Part of a small language model's weights: MLP 640 tanh GELU, biases.
MLP neurons of a small language model. Each row is named by its layer, matrix (up: input weights; down: output weights) and neuron, and shows model dimensions 32-159. Each number is 200 + 40 x the weight over its row's rms, rounded and kept within 0 to 999.
Before each neuron's rows, "fires on" lists the tokens most often at its 100 highest values on Wikipedia text that the model never trained on. A number after a token or word is its count.

fires on: "iv" 22, "te" 17, "me" 15, "s" 10, "seas" 7, "ic" 6
L4.up122,161,259,136,193,140,149,211,205,185,102,234,195,241,261,129,191,213,237,210,183,187,195,158,216,206,203,194,194,170,146,230,195,231,118,213,177,215,223,238,173,151,166,168,217,211,250,194,174,204,244,312,200,234,171,285,217,210,228,86,230,113,172,151,272,239,239,180,191,201,190,125,226,203,255,232,199,229,221,188,197,231,227,153,246,225,166,175,238,256,177,200,232,187,186,158,249,175,205,260,187,167,265,145,208,220,239,147,192,223,273,286,190,195,169,153,261,226,199,236,177,221,166,245,199,187,247,214,191
L4.down122,201,192,187,163,196,233,201,187,238,224,208,211,279,192,203,174,230,239,251,189,298,213,199,180,150,158,228,186,156,158,229,153,163,202,258,97,217,211,177,182,211,151,170,258,214,254,158,236,181,229,199,229,193,218,238,252,229,198,174,184,193,121,177,148,202,192,208,151,195,183,191,200,237,140,196,165,215,160,248,114,282,219,174,233,138,167,196,198,174,192,229,217,194,219,198,253,218,202,241,225,147,253,189,302,254,186,194,237,226,232,179,159,287,241,151,170,140,158,181,260,185,126,219,198,272,167,190,242

fires on: "ol" 32, "pol" 25, "fil" 24, "E" 9
L4.up373,192,159,186,202,219,212,203,135,182,166,242,233,204,245,181,241,217,197,122,122,144,188,140,167,204,227,131,267,180,293,219,191,208,292,265,168,282,208,226,244,115,191,241,150,190,253,225,225,205,169,144,148,251,126,232,170,216,217,104,156,222,231,275,169,232,246,165,227,178,238,198,194,252,226,153,236,173,190,185,284,104,210,221,171,136,242,179,109,184,166,239,194,185,163,236,208,150,229,214,178,227,189,168,239,208,226,295,212,200,104,242,204,189,223,177,212,206,229,155,214,183,227,157,180,230,210,196,213
L4.down373,155,157,204,92,229,194,200,187,192,209,222,255,146,205,164,203,204,219,196,150,251,204,210,221,160,215,93,151,196,216,200,202,142,259,221,234,228,282,263,201,157,263,271,183,127,212,199,148,223,167,212,191,202,223,211,229,262,215,118,189,221,228,221,232,195,191,128,199,201,172,177,146,181,166,175,220,116,220,224,197,165,154,210,178,202,224,239,181,205,174,288,146,250,183,274,198,203,179,206,188,269,285,145,204,247,231,217,125,199,212,227,222,199,242,91,208,195,185,201,219,213,201,143,248,266,124,203,189

fires on: "fac" 22, "li" 14, "only " 11, "comp" 11, "all " 6, "fir" 6
L4.up584,197,248,163,200,210,189,243,159,188,216,206,170,156,202,150,244,105,160,156,170,206,231,136,233,220,220,286,289,209,193,105,228,192,213,197,101,230,171,259,274,193,179,177,195,160,197,164,178,198,203,206,220,270,135,221,133,235,183,106,225,204,219,176,197,217,214,214,198,179,211,251,258,212,189,271,222,148,164,189,160,227,194,294,247,220,205,202,273,213,210,180,232,223,249,210,272,134,223,200,193,191,226,177,227,219,178,231,179,246,164,185,187,227,206,206,241,274,189,143,254,137,169,190,169,156,206,179,182
L4.down584,280,146,193,199,205,188,165,212,146,273,221,215,162,147,145,190,229,217,249,182,184,241,228,232,128,165,184,219,122,219,184,146,239,240,259,257,177,219,200,134,260,216,201,245,195,247,168,219,149,153,192,204,185,208,163,194,199,194,221,186,239,230,279,205,242,169,198,165,138,231,161,197,204,180,210,239,210,224,280,267,237,239,148,206,228,159,170,206,147,274,175,159,203,215,150,224,289,133,184,166,187,141,128,255,178,198,186,179,271,237,166,242,198,235,162,219,150,186,157,114,267,218,238,203,187,153,155,172

fires on: "sh" 52, "F" 28, "D" 10, "Sh" 4
L4.up300,166,164,207,258,219,188,250,172,189,220,231,245,198,208,198,183,197,198,175,202,265,218,174,261,111,207,160,208,208,205,141,125,198,188,175,179,175,237,182,218,243,232,157,234,217,127,236,157,168,193,191,157,255,207,203,148,190,216,245,218,220,144,225,221,165,263,264,304,168,260,195,152,173,185,235,191,130,206,243,243,234,146,284,196,207,199,160,175,267,171,142,206,260,160,269,188,202,140,132,230,188,254,124,194,216,195,271,160,238,160,283,202,208,257,175,197,161,229,203,221,227,188,226,275,205,171,265,225
L4.down300,220,248,261,167,259,212,209,101,192,167,225,217,156,238,231,236,221,205,156,188,136,229,233,185,130,158,120,187,192,179,236,168,194,281,154,172,173,166,238,230,205,208,245,226,183,211,253,213,177,187,189,179,257,212,113,134,194,211,211,187,245,107,176,240,215,184,184,183,213,190,198,165,155,221,290,198,108,228,226,85,238,206,194,226,156,149,243,195,218,236,169,217,263,136,120,194,114,171,182,188,230,209,216,160,218,255,211,232,181,245,222,180,279,191,164,229,192,207,207,180,238,219,121,173,187,254,285,218

fires on: "inc" 23, "oc" 12, "ne" 8, "nam" 8, "ity" 6, "c" 6
L4.up162,236,82,286,154,159,256,207,173,184,236,221,171,238,258,154,154,156,217,231,233,212,175,219,223,254,294,220,310,203,227,174,223,251,182,177,185,167,149,270,206,225,194,187,145,243,182,209,177,129,187,149,257,181,196,208,216,181,200,149,170,182,235,197,181,187,195,119,209,257,192,237,226,198,195,246,260,161,167,234,148,134,247,236,184,139,166,229,185,189,126,223,153,135,240,215,152,245,181,236,176,187,232,204,180,115,191,203,158,206,167,243,242,206,191,274,193,174,258,260,212,229,242,199,207,160,173,173,233
L4.down162,240,206,168,231,138,108,174,237,253,151,174,220,197,252,241,210,155,258,246,207,162,213,169,174,153,154,241,119,253,210,220,198,215,209,181,188,194,191,195,209,259,162,174,156,131,121,209,173,229,187,179,205,180,192,275,257,261,189,202,128,198,210,158,181,204,271,198,261,160,194,207,125,234,169,195,157,165,224,190,165,260,149,191,209,202,189,293,229,166,211,202,197,285,174,128,208,225,226,242,158,144,265,232,235,141,272,203,200,206,196,187,173,166,157,181,189,268,258,218,204,199,137,237,237,213,217,238,172

fires on: "cl" 20, "m" 14, "ro" 9, "seas" 8, "national " 5, "tit" 4
L4.up558,114,242,178,288,153,233,167,159,233,155,220,239,211,104,230,236,152,206,266,227,200,245,138,131,224,267,183,148,226,226,213,207,186,273,196,180,170,212,174,192,184,310,197,185,238,227,157,196,273,180,218,203,279,179,205,209,236,166,205,174,226,190,201,193,173,249,246,255,193,223,121,266,222,219,134,258,174,238,106,201,198,146,195,183,194,207,204,202,241,242,213,167,203,261,179,210,209,182,257,158,199,234,225,177,171,204,222,114,236,241,121,230,211,235,165,197,174,238,153,200,225,144,184,143,277,202,121,192
L4.down558,132,239,235,193,225,241,244,256,197,175,192,206,230,147,220,175,221,200,192,229,209,186,173,256,222,191,295,177,212,83,224,208,255,153,167,234,270,243,239,202,289,185,134,237,214,192,175,234,189,165,259,184,195,211,202,172,224,144,153,233,182,208,213,181,240,197,227,219,249,224,145,153,155,180,202,171,124,260,220,195,220,248,221,155,235,179,206,124,230,232,266,193,169,228,142,308,211,193,177,244,170,203,219,234,206,231,171,167,176,109,174,138,226,188,158,222,276,231,192,128,152,160,201,197,192,243,208,153

fires on: "om" 20, "t" 15, "at" 15, "et" 14, "ed" 8, "em" 5
L4.up457,230,153,192,204,275,219,201,146,150,199,221,217,221,204,186,233,243,228,207,214,166,187,189,119,194,185,235,204,230,133,155,224,236,154,186,260,200,137,208,120,192,202,189,250,183,206,245,213,228,162,195,163,211,183,206,229,101,257,186,257,79,233,218,177,322,183,197,173,157,203,230,219,234,176,125,179,210,263,166,187,229,201,199,170,204,211,143,175,186,206,170,239,227,292,159,165,218,205,212,225,228,232,200,200,193,166,260,169,217,114,234,192,222,161,243,180,175,269,192,148,297,117,315,192,188,195,190,223
L4.down457,215,171,164,238,192,167,217,132,169,263,172,220,160,158,300,175,220,134,267,157,239,169,150,272,167,249,148,191,181,233,170,186,192,284,228,176,138,200,196,224,233,192,164,264,252,212,239,218,192,185,228,207,169,170,223,181,179,268,199,244,231,203,163,193,160,208,232,143,237,202,190,212,188,255,209,190,142,216,170,193,228,192,158,244,178,204,258,176,237,255,160,215,174,151,276,270,183,179,120,139,117,200,194,165,149,298,162,242,220,143,213,242,223,245,146,168,214,127,267,289,188,151,127,198,208,232,194,165

fires on: "he" 35, "fi" 32, "h" 10, "sh" 8
L4.up192,213,245,254,290,231,246,223,201,173,223,167,135,255,153,218,258,231,225,186,242,228,197,194,279,186,174,234,180,230,212,129,149,218,278,196,155,182,143,153,209,215,230,146,203,136,183,190,217,239,195,183,293,221,210,180,222,211,208,205,157,225,218,269,135,181,165,258,222,122,193,234,209,154,182,200,202,144,158,158,208,151,182,243,183,154,224,175,252,188,224,197,137,208,189,281,252,148,153,200,252,151,230,203,142,263,122,249,212,223,231,170,201,214,185,169,177,272,255,167,206,239,81,148,220,182,197,210,221
L4.down192,239,181,186,201,219,140,182,162,182,176,186,152,302,168,179,216,164,227,280,172,196,94,188,171,269,154,170,175,169,175,195,185,217,186,175,203,152,134,136,193,242,209,180,259,237,187,202,258,271,186,248,177,239,122,175,171,248,134,180,224,185,215,274,263,194,180,184,210,249,255,221,123,232,181,156,278,154,161,233,243,200,148,216,142,182,212,163,172,303,247,160,174,213,262,223,163,217,238,218,194,221,191,227,256,199,241,160,164,197,274,202,198,159,195,212,224,188,184,207,112,143,196,269,201,232,249,254,250

fires on: "rig" 29, "2" 13, "rem" 10, "g" 8, "ug" 7
L4.up50,228,220,179,187,131,196,215,172,148,188,277,167,264,251,166,225,173,148,184,269,125,256,239,143,287,158,156,212,145,177,170,182,190,163,210,254,143,180,234,203,233,243,249,150,140,178,201,213,252,150,177,240,194,188,166,180,139,141,209,189,167,152,261,164,159,272,224,182,184,218,257,189,234,259,166,165,218,201,108,139,256,158,234,230,133,244,148,236,149,201,173,202,183,181,190,117,216,192,213,222,215,261,139,220,261,243,214,144,201,177,179,254,252,136,221,269,210,160,153,217,199,236,241,191,248,153,201,237
L4.down50,211,183,178,162,207,162,205,189,217,177,240,224,228,186,184,207,153,230,164,208,180,180,226,283,170,36,154,248,231,213,229,201,154,191,201,194,248,201,175,150,234,265,213,274,214,270,232,243,189,258,208,184,194,189,199,176,242,195,238,164,179,285,229,198,192,233,216,202,179,115,133,312,169,219,219,238,147,154,189,192,165,194,184,161,152,201,215,219,217,164,203,187,190,214,152,138,200,216,198,198,161,188,181,232,252,227,166,239,171,119,155,163,188,136,303,256,157,170,218,203,230,219,133,227,232,149,152,207

fires on: "k" 48, "com" 6, "sp" 6, "sk" 6, "ick" 5, "in" 5
L4.up227,213,189,175,182,221,150,154,225,212,197,170,157,238,222,177,238,186,165,225,292,160,239,212,182,224,195,276,202,202,200,139,176,190,154,151,234,221,162,150,153,161,173,282,187,232,211,204,227,170,204,270,228,123,232,229,151,175,197,252,168,185,135,222,153,276,222,181,183,204,260,254,196,205,268,228,179,187,223,216,220,155,238,194,121,230,87,201,120,177,262,194,222,279,195,224,236,161,177,205,252,306,233,255,206,209,255,274,151,229,154,163,200,182,117,207,235,237,276,121,193,217,198,206,238,242,205,187,180
L4.down227,233,243,232,180,186,242,172,239,147,206,209,233,244,205,170,222,207,208,199,178,180,240,176,185,201,125,197,266,162,200,168,145,209,186,151,216,182,180,266,158,163,138,217,292,183,244,171,165,252,175,163,199,139,193,221,144,164,141,191,232,185,198,181,242,250,248,234,160,184,293,192,231,156,228,215,177,183,213,210,226,176,200,290,289,148,220,196,137,255,215,152,212,249,245,190,243,228,225,144,198,256,123,158,174,189,179,221,205,140,236,115,128,240,242,265,214,208,205,269,176,226,249,237,124,186,273,179,209

fires on: "oc" 35, "ic" 25, "Fran" 8, "et" 7, "loc" 5, "it" 4
L4.up301,177,175,131,230,189,204,200,157,299,211,253,153,202,195,197,186,143,108,171,231,204,161,144,247,216,263,247,252,258,242,280,219,256,248,154,159,180,194,224,217,178,229,184,177,189,224,243,245,255,155,270,161,198,212,216,245,227,210,176,144,219,205,185,147,212,197,110,149,131,121,219,215,186,269,232,214,184,164,220,202,207,152,278,223,209,118,174,197,223,100,217,212,230,222,195,228,170,216,311,271,136,228,223,208,201,177,258,182,195,251,195,225,206,234,194,173,211,150,223,189,151,254,238,177,199,170,194,196
L4.down301,159,213,185,81,189,258,213,177,164,177,222,207,212,177,204,206,219,201,164,252,229,186,183,171,146,174,122,273,178,213,250,188,137,179,162,173,168,159,294,233,168,264,189,188,197,228,242,196,248,142,174,223,226,205,146,225,217,252,183,172,204,201,206,143,220,177,228,194,271,193,169,228,186,171,207,204,264,246,142,221,278,147,193,201,226,224,218,241,229,153,223,205,141,241,167,229,176,186,281,116,166,208,310,161,149,166,193,178,194,214,202,270,237,174,161,136,125,207,198,203,214,181,261,259,211,202,300,155

fires on: "s " 19, "t " 16, "e " 12, "e" 12, "n " 5
L4.up575,247,201,281,262,227,193,207,161,150,216,187,263,141,212,151,229,159,185,288,176,222,221,238,192,124,196,226,320,220,172,158,122,192,190,167,147,171,173,232,163,199,196,181,233,127,253,154,230,139,176,245,174,266,164,218,159,179,168,227,290,229,95,280,187,246,181,253,173,231,175,179,162,197,171,178,288,227,147,192,183,233,172,190,213,215,192,235,219,228,155,186,196,194,189,226,220,256,168,252,200,211,218,182,218,181,164,127,230,218,229,209,190,217,261,215,162,184,189,183,167,184,189,198,213,186,148,202,221
L4.down575,144,143,196,130,132,174,230,146,178,160,187,264,182,158,203,150,283,140,132,187,198,196,148,222,262,156,209,243,272,181,205,209,135,188,143,203,213,219,156,165,261,172,248,264,251,231,200,167,270,207,260,214,202,227,218,238,193,169,236,158,217,185,147,181,233,192,229,240,226,268,241,174,175,251,194,152,179,158,220,211,161,245,194,167,237,240,221,135,168,287,160,230,278,195,149,209,187,203,194,206,206,200,266,238,224,201,135,162,170,263,125,147,272,224,215,298,181,154,267,188,235,177,218,161,155,181,210,188

fires on: "de" 37, ")" 20, "us" 12, "er" 7, "e" 6, "her " 4
L4.up187,244,147,159,181,210,251,194,193,216,106,180,225,304,218,217,199,225,158,243,246,130,170,151,223,210,213,189,169,229,320,205,181,241,172,223,154,173,174,229,183,248,219,166,177,222,224,200,189,227,253,155,303,273,278,229,198,225,243,227,252,218,161,217,195,247,184,310,254,234,213,201,217,210,154,163,191,117,180,252,190,134,200,129,233,241,162,179,183,233,197,176,161,219,195,248,206,169,177,165,166,152,145,162,143,191,231,200,101,118,203,171,227,194,146,167,219,183,231,214,225,256,155,204,213,195,186,246,193
L4.down187,213,158,197,187,182,180,170,228,197,268,114,184,197,196,198,257,223,194,210,258,189,192,257,214,195,146,139,271,252,186,267,239,212,227,233,143,192,219,237,190,194,219,179,312,204,245,196,195,264,139,90,215,131,239,240,181,213,170,224,164,151,163,199,258,194,186,212,230,188,241,201,212,158,151,130,134,210,223,143,195,187,180,181,181,152,131,179,280,236,171,198,213,218,173,168,186,240,263,212,181,228,240,285,257,251,214,274,216,170,240,257,183,193,174,226,258,149,243,234,183,231,165,244,274,204,163,200,160

fires on: "and " 17, "ec" 15, "fe" 12, "or" 12, "ver" 6, "comp" 6
L4.up156,223,176,202,213,193,173,173,146,168,226,227,207,248,172,209,246,253,171,224,203,167,216,190,143,133,195,249,187,239,159,269,168,189,155,217,232,133,225,154,194,114,219,243,214,169,203,170,261,167,175,180,254,207,162,179,235,246,213,200,161,230,231,201,129,187,199,244,205,233,202,203,285,225,196,208,254,219,188,250,228,163,222,155,224,159,266,150,203,244,186,211,247,212,147,179,168,306,137,200,236,187,147,207,182,168,220,243,145,139,277,142,200,253,174,115,238,83,198,234,242,226,159,222,288,174,201,219,199
L4.down156,130,187,251,192,165,237,203,224,155,134,146,165,218,206,217,233,128,213,183,203,195,158,160,260,296,226,202,210,195,273,221,142,227,265,166,175,196,239,205,146,252,181,154,259,212,191,187,235,135,190,213,218,266,215,238,175,213,185,201,263,190,223,221,170,208,213,150,172,174,198,175,230,192,108,189,169,162,239,156,144,219,238,168,205,167,235,257,127,116,248,230,238,182,183,256,199,169,214,209,166,161,213,120,242,197,251,187,293,250,240,267,261,152,221,119,198,265,248,193,201,242,152,184,175,127,192,204,148

fires on: "by" 23, "ong" 16, "| " 11, "ing" 10, "uc" 8, "ay" 7
L4.up494,162,201,195,207,185,267,237,187,210,136,200,203,185,194,182,193,195,129,212,186,197,203,201,239,212,133,278,185,211,208,145,204,209,195,237,218,132,295,210,201,253,180,202,206,170,159,161,231,117,238,214,259,167,205,225,201,224,204,187,215,170,262,157,156,209,209,280,214,133,196,191,253,189,186,238,205,190,217,193,248,247,182,180,217,165,228,203,217,178,166,210,208,234,183,175,156,204,168,155,116,180,159,184,112,227,171,186,172,228,197,192,179,172,229,168,151,254,208,234,248,167,225,309,221,270,188,197,192
L4.down494,183,299,167,130,247,292,130,184,138,192,249,163,268,138,189,291,221,174,191,170,206,166,232,175,215,177,164,111,177,165,197,163,147,184,251,203,157,154,190,141,119,190,230,192,249,142,156,143,171,196,188,225,210,213,261,100,174,226,193,227,152,250,241,191,151,223,227,214,208,235,223,256,171,198,165,196,212,174,190,137,192,200,217,177,178,169,195,192,104,226,200,281,183,239,244,221,202,217,197,219,249,224,316,236,202,166,198,170,203,193,220,175,146,200,222,291,202,134,296,187,196,203,227,175,245,202,157,205